config = dict(
    n_layer=9,
    n_kv_head=4,
    head_dim=64,
    d_mlp=768,
    rope_base=10000.0,
    qk_norm=False,
    init='uniform',
    beta1=0.93,
    lr_head=0.00627,
    decay_shape='linear',
    batch_tokens=32768,
)
MLP neurons of a small language model. Each row is named by its layer, matrix (gate and up: input weights) and neuron, and shows model dimensions 16-207. Each number is 128 + 24 x the weight over its row's rms, rounded and kept within 0 to 255. Numbers have three digits each. A neuron's up and down rows have the sign that makes its largest values positive.
After each neuron's rows, "fires on" lists the tokens most often at its 100 highest values on Wikipedia text that the model never trained on. A number after a token or word is its count.

L2.gate667:119134098195164133119128133139132166138149135143096106111161145105107146148123140115128149152164114156114169136122163105103095105107102143095122145168136171171130115107148131143114098127135115147148110138167123157105171100148146150072156149119166132092162145141107147135132103153132144130135143105107144135131188151126175116144137099111136158077088126095142103133178098129124125090108105103099148104138151088129102143149117133077168120125090161130135120154138159155122143153099114153096144114131087123149144134098141123117121127112176109130105103168105145097172109124099084135
L2.up667:118108155136141113112105137119098111118111144156120150124126136135179134164131136126102131144109163145138136097147138151133087096181107109126122130123136112104092121136155206127127132141123141156100137135142118132161152159120111119100138134159133121116154165169095137094172100121166139155099177152117160129109100141159127158149143120165136127099105103134113170177142162114117127139113118204122112148132116072156133146160148102091085135128153124122121137110119092087168120155124148165131162118142123170111129104116123149085133176086139109058132153133157115147135108123158106129
fires on: "r" 67, "ear" 22, "id" 11

L2.gate248:142118162102193166101132115137098212112121123103125160106131110103113146096152089129127131106123139107127132135144116105107121110117147145104125133115080170102113122116148141104104105167158119133154187093127104162137120140108167115107119094141152116121146127133128149120080161113107117129109180071095122107115134139119163153135137120136154186123156164148129112119150192123108165149161115138141147140125115101145136086139167121085078137148105164148138107137171120125123166148126116108137143139109117121151148143179140128108173112131135136144091133117123155145122124082146142097
L2.up248:094104145123107136079127117145134137139132133131144123144109163086148142108129169116114134136112160122100131149107144123160178101118093125161163160081147155138184121097168152101165096124144104118167111095152166138127168161125154126123124103118143121131142126119134162129119122118141143129081124139126123119141124089108072132136118091085131108091098086138151095125130118148131080154119133152149128120128143109151139137138134122124066147138121179111141167158145078114155126162070145172119120145131157156162105130089112125107120129104143100097123170109130099143159096133141090128
fires on: " Car" 28, " War" 16, "ame" 11, "ear" 9, " year" 8, "ason" 7

L6.gate303:124141131107126078156110098170099138117151160152112137172150160116165122123122133116081113110131134092133128126126113097134101140106146107127127121116110113129133116125149140112162119127149121102152133175167119139141145178116110133121139131116114099166115136097073114107127116105086154113190142129112117154141175111111100080152116120092094103159124134147089107151132127109075086188113113125068133145142095123125099157140159128159167131104156105130123107124148142125143152130156145150105137134129114138106158144143113153167144166068115123125137146173114157143132089112100110129
L6.up303:163132126130139121119105100130100134114098140127150126125112150119186132125139121155110129155105150136182139143115102143152156122142164158146136128112132127076138121167122116155115147128119169143080137136118141132100158137117108134125137087128125124118145107138105140155118175146138137165144074116190121161123176115102137140153101115086100134145131181114112104094125188125129106155134160114132173046137118125139099146142099161160124173120103087150067079106159133114145109148155196121160135127146152120179113143106153147165105105127121144137137097136139117130099156131124140161
fires on: " as" 79, "ad" 9

L2.gate487:150074089134123120140153152113108150128164124131099154174171136104137148120148131106156092140141178152138181107143081101149117124158143140173160106119106195143121105100085084157139113129121172139073156153132103162107118109123147153099123062143125116124163138122082152123169091137142141130131105180101131153152114162130113168123148114104143107125125154110160144115108158158140145102126125138122159107133127159104106149146130116141122111170147154116143103122130110125137137097108162134155133143165110147079110130143120124108109128142090160138145131129101151119122129099164154149
L2.up487:140134106124130114151155143134155140130146153118130108143118113140138144129136102110154136131115161145129158132094146155140100099115196126180123116155072166068123087155143145128136174133174159159099144137122141148167112128168133114182111119108113144116143138191087109117115170154173146118168146129146093122135128151126131147159147120094154135108107152123114151163129110145105117120148134133105095153161177148129129132119129171123111148127106090106164087102168145124158081131137106149169113137115089114157143144171158130080121167113121144170118096109123105159126140141150150147
fires on: "\"," 18, "\"" 18, ")," 14, "od" 12, " —" 10, " bu" 6

L6.gate533:126133121138120166140138074129169128124131158123144131129078123113136153101154131115112155143138160129168146149141129124145135148103148124092148088077118096210115141145150145120139100129097125141125124157147118122128108131126156111107143139187160105126142126117075136152123156100082124143135119148116154135108172108160143146099102116076123093095119178181112122157116144099135109141108091130139133129150132143115134112178116141132119140117166078099093101169147157115143131108130137118134137150184139081121108165138124106097123142101154128157117101103146099141176138145124105156
L6.up533:122137110107144164146128127109125127150105123111173126133149154099082168167130111138142156085113130180118113176125108127123130112138146117109133138097151123165078074146107138170140160125150141157090128140108104089082123156072090100142159104174142121146150137152148105127149143137158124136100166124128148163120105122121146122172123107094157127117148150116085115151123112134139113175111121190126138135144127125130130109090121143106152145108103134154182120142139142153140127109142133101101124135130130108125140138113084093152087116121088156168118130087130147124146128118098091131
fires on: " D" 19, "ed" 18, "d" 17, " d" 8, "D" 8, "h" 4

L6.gate175:096145109122129139157090118113119091125119141128113098116117139160108136086195137108118156141138166143123128141121107154137107142152110139083112148128100146105100166154133110088111111147158173081103155084175142121161143201118113126115129122151113137099103162084134126147123113107165135116126108135118135106107140097074117180108104113129143124134151133148082126124113084125151141147100137177149203124139122113135115139130078120137143144091134103117141105067136098142105103094109099091118105103101082107110120122113121154151099117125138123091132118167148135099085164119107165125
L6.up175:093133144175109108124122205115137163092151163116115144107146138134144112162090134110096171118114157037116142157124128109120118150162106126117126131139126151108109166126163159118146152119119152096115150107115162156134144139161145122148117125109100128145116137119152118186099075084103104116117131145131170150107092104107132117173144185105132145092106146112130150122131117128121122167186118099114136118150091105134131135175117140156152133150137103148152082118107139109149147117115169139133100127163100117122144099158138098164146162096112135121125122150077149110148141124158107138
fires on: " and" 20, " to" 14, " c" 6, " pl" 6, "ly" 5, " s" 5

L6.gate115:134117142126152111141111098189079145119128135151196145130100132112110162125092125157090107135107139103110127132129149108079145145143126169184146124127139120147134141173117130156106147142144128147147140134114120124128125133162134169113132119117163154130122094118101153082079126100132122149106155111104111151121154108138087107139089107113095161118155136147086151121138136134149110158121133110118112125119071122135083128120122169097160106104138131143137171098140143183084127127167145101122162113140134140111163136130130128174160129057123119116138135113110108107094153111127183139
L6.up115:131142156120170119119084143138119143127186093138141168133141132117174085117151171140110180146129160094119147141164145143107118094131124140140131169143129094096173143128101138134118129158152160170096123146087095133107110103135080158140119098130126147140127148148109105097121106113136149112152095110128132157101121104132147099113156164115147098184140129102121076090106121155161090107132168134116129119079138099134127146136145151139121131155133092145140123146106158134118084125119149128139089141166131114149133076114130175141150161103135109152152127137115151149135141155122140135
fires on: " as" 20, "p" 19, "ber" 17, "it" 10, "ist" 9

L2.gate407:088170123110159119135113119130118117123178105107124118155155144119176103117120126142115134131116152135111156168116133158107108113158095097142132123105110110092099075124105155157135169134165132133164088112174164129111168124156164137163160138152081124127111088150153132146131179130099108085135128098110089112138098139169130152150097103068165106170130136107139155142097110088113113142115091131160125151147130125131093152140103145120141140128138166173121130116135151105149139081130150128151138129121119129168102142116117130142133090148124118101145080137162104142114088176203130095
L2.up407:082175084131147115188115121119120093142136094092131129107161137124171146142131094125103108154115138127082123108097100172101101127158136132125149119118168096091127108106137132148125158123146115125149073112153128138117146162118109102172155106107133145152123117126153107152127140152124120158153104121120074118157110155182123136119132130122150101156129123170152156124117103100144138144104123169138113162143120152161092171135088086155117120110137117142139129129114132115165113120170117101151139138082148093103119125144144121135133102128118173086132077072158101110117112137170134135
fires on: "and" 26, "ock" 15, "oot" 10, "j" 7, "land" 7, "ood" 7

L2.gate138:125158127128123175076085170153127135157135140127113141138160091099116096147109100078141150109101132121154149119146125144143112114130115101125094091173122181132119149104151088114096149157145114107129093174133120122116147164107169131146154131138115135131070124115103132136172064134107136064157151133086094142117123127117115123101143121108108135101146127090127149136089112107100108105112130151188121119166157159145133135153156132124149149128134104085129163132138141144109106070088159101116141142143130091127128156111149111095112169096106105126097122133110106145151124153111154136
L2.up138:125081131134125168108131157142081143120134103102134120119159081091159106131130169142140173120132143093126161155127131179121118112076066085126135108145106132127154107086122112087109158091133108140127104111136116176157112130166149108138097111157134093148093134134142091165144097135101135091133152156102123146147080109153138146116133111105123168110126141155107163131095133111145143138122133108145123179119120127099083134152126068136152133121134114081114154136105142147131139097128175081140123116150087134118182121145137131159126157129138129149064159152130142143096120118092126143
fires on: " or" 36, " and" 19, "ear" 9, " to" 9, "r" 8, "est" 5

L2.gate355:161105134154117142148173131112050136087156136140144151139126123143125145139144127160142143105106115130096107102151128134111121140135159147083101154119126154135119139157137150186112118139183148158128113165118099167145150137111144163115116114145126154113148130130124144129120159109122119114114104176170129074104125093093114095115157136122083150108112120102094131134187120158113154135116151095132135129128106114097069141102110151087138093102119128114133129106114091140087152105160146151150134134103119113118119104145091151143101121126126114121133131123057115124129158115146111151
L2.up355:145114128105156151098142127106114124137146121157136135118122132127126154112162135157137156149119183104107118108138107115164115137046113130134133147150135114095112188109155133108136151117130190123168141129087148104113152121113156160140116100163119142152118098094117157119111108153123068144120100142132078076103123100113093138198089160142095082128123117144163138131133149076150170153140150135145171104106126131138136126121120139149127174159101110170144140141083144163101116110113159166129134127108131140097100121123119127099120116117115124066150153111143153146088152163107161137
fires on: "in" 25, "all" 16, "an" 10, "ar" 8, "ile" 7

L2.gate338:164128096106069120116136145158152144143145123108123116132149097135114119180114147163136123128149106171160125141124120134128136109145145082102151127169137162125125118132084093124123133106139122118114111086183116124133102132092107125145146136074093093159140142153134095112141124134166131153130097163142119164108101129116152114126166081132136100164125129134185100125101149112131179112165133139132120103147153103107114163140113109153134113105135145110092150140137102126174090160176127121107118138138114124122112153092129121098126157127145124187110149116119161165169142139147179128
L2.up338:138109127113120154164103159126141066144165123124132149101123135150153094138175180083122151135139151124099136162148135162128132132104083122111105132149112117158119107151127106126142097140141114099111116111140110092135114104130105160141147102093111172096125094162107147143143175112132110128130117113148139123133171119146148140095111137106090116090098113154076128143126180117116152129112137140157056112070111173132140124127127169149119152124129123120151120133150153150077101095141104127122119115111134081131137094135131111149131113086153154135126084156157126136105125159084126101
fires on: "el" 21, "en" 14, "d" 12, "ten" 6, "V" 6

L2.gate504:116162131138128156161087139124169182119147155173089100133137119116152141128179140154157131113153139136134136113140171108143152123143134085099154110112077078109128168140135128143133123120096154132128140094135118116127129153111125108169082120130074104118141115130122108124154112122146172108150165093124082118151146152114107121123146109138112113137111148108161136132104089143098120175106102105100122125150120146137119123128109092118103137106140086160120118105094143163180110125134129147127143128115109138121149113124123149084153137174129104153139114166182114175144165114058098145
L2.up504:131154125112161192178128167143146108127129107138099138115106095105147095138150142146118104141128129094138140150158140090127149141110120097092135136114120100126113111099148106135091146165139116119141137085110101114151137122103128165122165132158084133118136121129121107139183161137153151105153133116110117128141127111115134136126149155150123097121148133104142152125110140125149120106141047113119134116144136155151111101158129101128112140093087124171108155124110154192147109139122152128155098151120102116168097102094173136110156152167136088173115123142162124148145118179096124129
fires on: "0" 41, "ed" 14, "ial" 7, "2" 6, "4" 4

L2.gate260:172110105129141124157104121112106105145136123108139092126096095093128119130181137101130125124110113111129100100164127148086187120136142081095067151120159121136158117120128123153125159164132147150162137157140118125118146155140136136181093147127117139114129114156146121136109180131100168106125102128118130135168132121143130151163133121129148102132127095126142119130063103121089129102089130136102165084139149125129128133099087101128140136135116122092098141119153134130174146092103155155128127117146133108152098164129129146106077097131101065202091120157151117096132159103101138165
L2.up260:146147113104167162142082140124134106146140121157129125134188171108121117150154154130154124116092126117128121144158122122111132132137166106122122174168130145114117125132176139145108088106117100134119090097167160134102149140145097153144134145108072110136155107134105133084153157174153146129119129101121146113143135130137108136150128128137082113124107103114145095167111106129123131117149113148104131142141131155116080158137129126106123159147109123130157116145150138089109183155129118159138183088173132121148112116164159159114130129157156110140093106122173109131096171132118131090
fires on: "0" 24, "7" 14, "2" 11, "4" 9, "5" 8

L2.gate58:166163144174138122130134157121132117126121086101137156126148112112155107142138096106154187110130152146068114131143144128132109128109079116120141151111132107132149143127148163138145096104112085119131148126141138113118129126117109089137172131176172136125137088116131108121119120106159124122103084112141126153156124160129128131147098124092122170089159104135126119111160153080166147135162131122131116141144122178113157124125150143153135095106140132136145109110147133112123120193108109122121154055097128087159162167133146163162115147120175128139117125083136168084142095116121132162
L2.up58:134097126101104107122103142096169106126138128156122125118154143135154160128106159133071114126179128131154119103132135153109124138141172142114118160201090118140118146120094141182176175164112140093122083112111126129155147137139151145146135108147144128193098106127079128156087141111143093091097109138116118114126127096119118112105127132152106095148031115155112104165126111173106126106105108111190125126146098114129108093153107117119140165149124153160130120115095154111121151125112148167106109137131130131123122114096109112175126130119168062126131093120123132117125121101125110154
fires on: " ret" 31, "amp" 18, "ert" 14, "gan" 13, "ab" 9, "le" 5

L2.gate183:146153148122108088101122135101163161162092135129112141141099145127119091148133098118108124129151149143105146113118081135101166140048153112136097082110103157115138148111125152137152130131160141142163117151117135191150108121105140099133119151124163126146138153137118159132133125085147147150196140157108094149165097116125115122127105156131141132135138125133157180128101122117139160170121132118116162126137134143116118144128118103128107105083108124181178158060125095133099117112115125097118147127125153122089110094114133122117123133121156124098121159134113143100118148159178139094
L2.up183:118125112154199129192125119099098114114127113156144153122111084109119117153122086142170162126127135142107135141083085154110103103104148115111104120158162086112127135093103118129147089110117167125108126115131181179160127123149147127108121125120180115078121099136111145119099137113171114122136114143168147108096141133105133136129139127141129143117157180132139122130114127121083150125124131098144152152135140107124150143137155103132160125115135127084180154091130157155141141126144140105128103146124118133097145122115165121155153196135129105139162092150138133070163154122160167153
fires on: "oun" 29, "ate" 12, "ar" 10, "ated" 8, "ide" 8, "\n" 8